Weights of a small GPT-style language model, trained from scratch on English Wikipedia: width 256, learned and rotary positions.
MLP neurons of a small language model. Each row is named by its layer, matrix (up: input weights) and neuron, and shows model dimensions 80-175. Each number is 50 + 15 x the weight over its row's rms, rounded and kept within 0 to 99.
Before each neuron's rows, "fires on" lists the tokens most often at its 100 highest values on Wikipedia text that the model never trained on.

fires on: " of", " place", "as", "oth", "o", "em"
L2.up548:57 64 30 51 78 42 42 38 55 64 28 60 60 28 36 39 30 61 29 51 56 37 29 55 55 43 10 52 47 37 42 58 61 87 56 49 46 31 78 60 57 41 65 52 49 40 65 43 67 52 52 71 74 35 80 42 41 50 53 57 61 59 63 64 64 57 60 41 32 56 43 45 44 33 64 77 47 41 48 73 60 55 42 48 76 27 51 43 66 60 55 42 50 48 46 54

fires on: " N", " J", " M", "i", "j"
L6.up301:31 46 76 41 49 47 66 28 50 80 68 72 60 46 22 61 55 62 64 36 08 42 41 81 54 51 36 34 58 58 44 47 57 59 48 92 32 49 41 55 15 57 33 35 44 56 56 82 54 46 31 80 56 30 33 52 61 62 21 70 57 45 54 41 52 76 44 16 59 59 46 44 44 63 72 30 56 68 21 19 60 39 49 32 26 63 61 40 55 52 54 39 68 71 32 42

fires on: "\n", "==", "===", " ===", "===="
L6.up933:62 43 55 43 29 40 45 35 54 33 42 16 50 47 32 72 51 51 54 57 30 85 64 65 76 49 35 66 32 41 13 64 41 67 78 68 35 65 57 70 26 46 47 32 54 64 28 55 51 49 52 33 30 38 49 57 41 53 56 46 77 38 28 66 54 65 81 54 43 64 31 60 43 33 43 72 64 42 35 53 49 35 58 45 49 36 58 56 56 54 69 50 78 55 56 35

fires on: "or", " Mor", "st", "our", "minist", "d"
L2.up954:66 40 41 34 33 30 39 45 33 72 51 63 58 45 34 52 74 35 41 26 50 32 49 66 50 46 48 48 68 40 28 80 65 36 63 58 38 37 68 72 35 47 58 55 65 37 60 86 53 78 41 81 61 37 53 78 33 72 52 63 43 43 46 40 44 36 43 62 50 59 45 54 57 39 58 37 36 27 72 51 58 41 52 81 49 44 60 42 38 51 22 36 64 55 48 31

fires on: " ", " F", "F"
L6.up749:46 23 50 67 59 40 45 48 86 34 50 73 22 56 37 59 54 54 49 55 24 31 42 47 71 40 72 63 45 49 40 31 31 41 68 53 27 45 47 43 63 51 48 22 70 34 51 66 64 43 50 47 36 46 56 32 31 63 40 69 68 29 64 61 66 78 78 76 64 49 30 40 41 35 51 76 54 34 40 73 60 38 41 60 20 48 47 48 52 50 42 44 54 57 51 62

fires on: " of", " at", " At", " other", " later", " such"
L2.up614:30 65 72 53 50 66 58 75 03 34 75 49 36 54 64 75 38 56 48 36 52 50 36 31 65 26 59 70 62 71 36 40 77 70 33 34 34 49 69 55 53 37 56 37 56 30 27 40 61 73 55 52 16 26 38 18 61 48 36 25 51 63 64 39 72 80 49 49 40 48 51 48 31 71 18 53 33 53 52 60 77 27 51 66 75 66 83 55 40 68 42 71 80 29 38 74

fires on: "C", " st", "st", "ast", "est", "od"
L6.up584:52 58 35 60 63 32 59 77 79 56 43 52 47 55 48 40 73 33 66 45 70 65 38 48 65 53 73 52 37 34 33 67 77 55 62 67 42 61 32 64 54 69 33 31 59 40 46 60 60 65 70 50 59 34 57 63 76 54 37 51 30 45 53 43 40 55 46 27 37 50 68 53 65 45 78 31 61 39 45 45 43 50 07 27 66 70 35 37 26 70 33 30 64 43 38 18

fires on: " as", " |", "'", "es", "ore", "n"
L2.up657:85 64 48 67 32 46 57 31 49 89 81 54 45 58 53 51 44 51 51 26 44 62 43 66 33 50 59 74 43 64 28 16 61 41 64 55 40 49 44 80 30 57 50 67 35 38 44 83 52 62 51 48 55 43 43 44 40 42 28 34 55 48 70 30 45 48 51 61 41 33 63 57 57 56 36 61 66 53 65 47 30 34 37 43 54 42 43 91 46 54 54 53 68 72 50 47

fires on: " and", " other", " or"
L2.up93:44 72 44 58 51 74 51 64 25 65 20 26 22 46 48 13 51 58 58 64 37 30 46 49 78 66 85 59 47 45 35 69 52 60 50 31 47 57 31 62 70 37 50 46 46 47 64 56 71 54 49 42 40 23 15 70 56 50 41 35 15 62 44 69 34 66 55 19 39 65 85 47 81 51 30 42 58 48 61 48 52 58 35 56 52 55 40 50 57 46 24 49 60 37 36 61

fires on: " B", " V", " A", " Bar"
L6.up720:46 30 53 52 34 48 42 45 71 32 37 56 23 39 67 59 47 57 44 31 19 60 48 73 54 43 45 64 57 54 73 43 43 22 55 48 30 69 50 20 30 51 47 45 62 47 38 48 74 57 46 81 63 37 21 33 79 48 44 44 50 71 63 80 68 40 62 37 67 63 68 34 49 28 41 80 66 55 55 63 66 44 31 48 43 51 61 31 51 73 61 46 31 65 48 75

fires on: " |", "el", "ber", "at", "id", "us"
L2.up833:53 62 68 54 46 66 33 32 49 42 28 19 61 55 58 44 50 34 58 69 54 79 62 49 61 13 29 36 51 53 70 61 58 48 74 56 61 41 63 45 69 49 38 51 57 15 24 49 17 78 86 54 36 72 52 47 58 32 62 51 38 27 58 51 57 51 71 55 53 67 82 62 78 30 73 40 41 27 47 37 36 17 55 73 26 36 33 56 60 31 30 39 51 47 59 55

fires on: "-", "ab", "ust"
L2.up228:58 73 47 36 58 59 62 50 23 71 28 44 50 58 34 73 47 68 34 38 65 56 58 23 57 44 70 68 64 59 39 57 54 45 56 52 59 43 47 70 58 72 37 68 71 56 63 38 49 46 76 19 40 46 53 55 57 27 45 36 61 66 64 30 46 47 72 56 68 34 67 51 56 45 37 62 47 58 53 56 55 63 51 48 52 38 45 78 65 54 41 55 21 48 41 39

fires on: "ag", "l", "ly", " part", "at"
L2.up786:32 70 48 37 26 39 50 56 54 69 56 34 22 57 42 41 45 29 49 28 53 74 52 54 64 63 67 29 52 44 33 55 61 28 61 35 28 05 72 55 74 67 50 50 36 55 52 44 53 45 31 61 76 57 79 39 46 43 62 67 19 68 60 35 60 74 50 61 61 31 61 45 40 33 49 53 53 43 33 50 58 29 51 49 33 70 61 52 78 26 59 38 56 59 51 55

fires on: "r", "ac", "as", "ras", "al", " performan"
L2.up468:56 59 31 83 62 24 67 63 59 44 40 63 35 67 51 54 27 38 58 50 66 68 55 46 59 63 60 38 43 56 40 54 32 66 54 58 44 33 66 38 60 52 20 78 60 52 55 14 43 40 40 50 65 23 34 80 48 48 40 33 44 58 72 41 59 56 62 37 53 39 49 68 52 41 18 59 57 27 57 28 71 39 66 40 51 57 50 52 52 72 48 39 43 48 59 57

fires on: " ", " (", "\n"
L6.up788:53 58 46 51 53 51 50 61 41 42 41 46 48 43 35 51 44 49 44 49 48 70 50 84 53 46 60 44 32 36 66 60 84 73 55 74 51 56 45 46 32 55 35 37 41 67 41 75 55 72 27 64 71 28 55 76 16 57 53 51 31 58 36 40 77 59 61 45 72 20 61 67 45 65 27 29 39 46 61 51 45 33 55 57 49 31 64 44 59 38 81 61 61 37 28 78

fires on: " and", " of", "}", "("
L2.up1003:67 12 57 47 67 76 30 33 68 53 45 29 08 64 61 34 69 13 77 69 39 59 40 74 49 57 43 63 13 29 47 74 44 45 32 38 36 34 43 64 56 47 72 61 54 50 35 40 83 46 52 65 63 17 61 59 62 56 51 44 32 37 58 58 54 70 48 78 26 56 50 34 65 52 33 71 51 53 42 51 43 53 54 51 41 28 52 62 59 41 46 45 42 46 80 53

fires on: " s", " ", " app", "ings", " tit"
L6.up257:45 53 61 59 59 53 45 37 57 24 48 66 21 47 57 74 86 62 58 48 45 59 85 48 79 28 41 43 60 47 58 65 56 58 57 56 34 60 51 54 72 58 46 33 39 38 41 54 20 65 52 48 07 47 46 47 62 60 53 47 42 39 52 50 99 85 44 50 78 62 49 57 43 19 38 43 42 45 54 63 61 66 71 50 56 63 32 52 32 60 29 35 37 63 69 51

fires on: "s", "ts", "ers", "ors", "ens", "ent"
L2.up284:39 37 32 47 62 53 71 40 78 35 69 61 65 52 52 37 60 40 27 16 90 44 50 08 39 49 48 40 27 67 43 54 38 27 54 55 63 61 33 54 52 58 55 55 70 58 58 55 36 44 82 38 82 55 41 44 51 38 58 53 54 84 31 54 22 56 54 55 54 15 59 26 74 48 70 38 49 66 52 70 59 64 46 49 55 75 55 62 50 59 42 42 57 46 62 33

fires on: "P", " p", "St", " man", "J", " gave"
L6.up201:65 65 38 60 58 71 32 64 49 53 50 48 34 51 47 47 29 40 63 74 47 96 51 37 40 39 32 30 49 34 34 54 81 48 55 49 72 67 52 40 50 51 74 53 29 18 57 52 19 46 63 49 46 50 48 66 70 56 72 41 35 65 36 48 84 81 49 60 82 28 61 42 69 38 50 49 43 29 46 60 30 32 66 44 77 56 44 33 62 54 47 35 68 48 56 32

fires on: "od", "\"", "of", "l", " \"", "ag"
L2.up819:42 62 26 67 29 48 54 26 46 42 49 67 51 38 53 77 34 47 24 50 52 54 38 64 55 40 71 51 75 74 43 58 40 68 83 40 47 39 34 33 21 65 60 42 41 49 69 40 44 72 53 60 49 49 29 42 52 51 88 57 34 49 59 69 49 51 52 52 40 33 55 38 32 52 58 72 56 71 36 59 47 46 57 53 39 66 39 45 68 43 45 34 76 54 50 62

fires on: ".", " |", " m"
L6.up896:85 46 60 55 29 52 66 46 45 60 59 45 71 54 44 34 41 60 61 63 40 62 52 51 80 30 30 76 37 35 23 57 53 76 69 63 65 52 50 54 27 44 62 43 42 41 30 42 38 47 53 51 61 83 41 65 62 61 31 53 37 50 25 63 67 44 72 57 60 24 81 63 64 69 82 45 64 73 67 55 40 23 40 46 28 63 60 56 52 68 67 49 44 51 57 54

fires on: ",", "or", "b", "0", "q", "ud"
L2.up379:46 56 64 47 70 54 57 49 38 70 60 59 73 33 57 45 72 54 65 44 45 60 50 62 37 28 38 46 41 52 57 60 33 33 39 53 58 53 39 72 53 51 81 51 92 64 50 55 57 52 49 34 22 87 46 48 59 49 43 38 73 47 46 85 41 65 47 41 38 36 21 26 48 45 42 43 37 71 56 53 64 47 82 76 57 37 31 57 66 61 30 28 37 30 46 23

fires on: " g", "O", "\n", " ", " On", "G"
L6.up821:41 57 38 51 61 60 50 63 30 37 53 39 34 26 27 59 66 63 65 40 61 46 35 55 87 48 63 66 59 33 34 53 26 27 61 42 49 53 49 22 56 45 59 42 40 47 65 55 19 35 42 41 72 40 68 64 39 40 36 49 59 46 71 76 65 47 60 26 48 58 41 50 58 35 64 76 72 36 33 28 47 37 38 81 31 41 20 55 52 65 60 62 42 37 47 48

fires on: " at", "-", " with", " |", "ate", "S"
L2.up684:54 53 65 44 71 37 61 73 33 76 61 62 57 63 32 68 44 21 62 54 69 47 60 40 57 61 60 37 48 66 41 40 68 53 53 70 53 73 44 31 44 48 29 58 57 42 60 62 28 33 48 54 83 59 47 67 62 43 53 36 49 49 72 35 72 63 66 29 59 78 62 41 47 75 43 54 50 33 75 50 22 23 72 75 59 51 72 70 52 53 32 54 27 38 23 59

fires on: " p", " res", "\"", "P", " first", " h"
L6.up449:39 63 35 45 60 52 58 32 41 37 51 52 62 59 44 72 16 62 33 51 71 59 34 53 45 75 30 19 53 61 42 52 28 72 52 14 72 46 44 65 33 51 35 39 39 25 31 45 46 26 64 72 46 47 30 58 78 23 47 40 51 66 55 78 61 63 69 59 27 69 59 58 41 44 69 52 40 47 42 67 47 47 44 31 84 59 42 50 48 54 49 43 57 34 53 58

fires on: " of", " All", "ll", " v", " all", "as"
L2.up411:59 60 46 53 34 38 50 41 27 39 50 57 20 39 32 74 61 42 49 49 50 38 34 21 46 85 57 51 68 42 60 40 30 75 56 37 47 52 61 36 09 33 76 42 59 78 41 71 47 39 55 77 56 58 61 42 44 51 51 64 40 41 55 28 46 48 54 61 41 32 63 29 41 55 63 57 59 49 47 48 26 37 58 51 54 61 79 45 23 33 49 59 45 42 68 54

fires on: " ", "===", "el", "|", "for", "."
L6.up105:38 45 33 21 61 41 62 66 39 21 56 48 67 26 48 34 35 40 41 52 35 58 63 43 47 33 76 73 31 64 23 52 85 73 56 63 51 50 58 47 47 81 58 40 60 72 48 61 36 34 54 57 36 43 27 50 41 61 56 59 51 56 42 58 37 72 55 83 50 59 30 56 25 43 45 64 42 41 32 45 40 58 64 50 67 53 59 19 47 51 38 66 50 38 52 49

fires on: " R"
L6.up259:81 69 36 52 60 35 50 68 64 94 58 29 58 56 35 44 44 28 34 67 44 57 31 44 36 69 51 71 46 37 50 41 50 65 75 41 56 59 26 41 31 45 49 46 32 66 38 40 55 76 18 34 50 63 62 27 44 51 69 57 34 63 26 34 47 39 72 41 65 26 42 46 58 69 50 74 44 42 68 73 51 55 50 60 58 52 55 21 75 48 59 50 53 76 37 60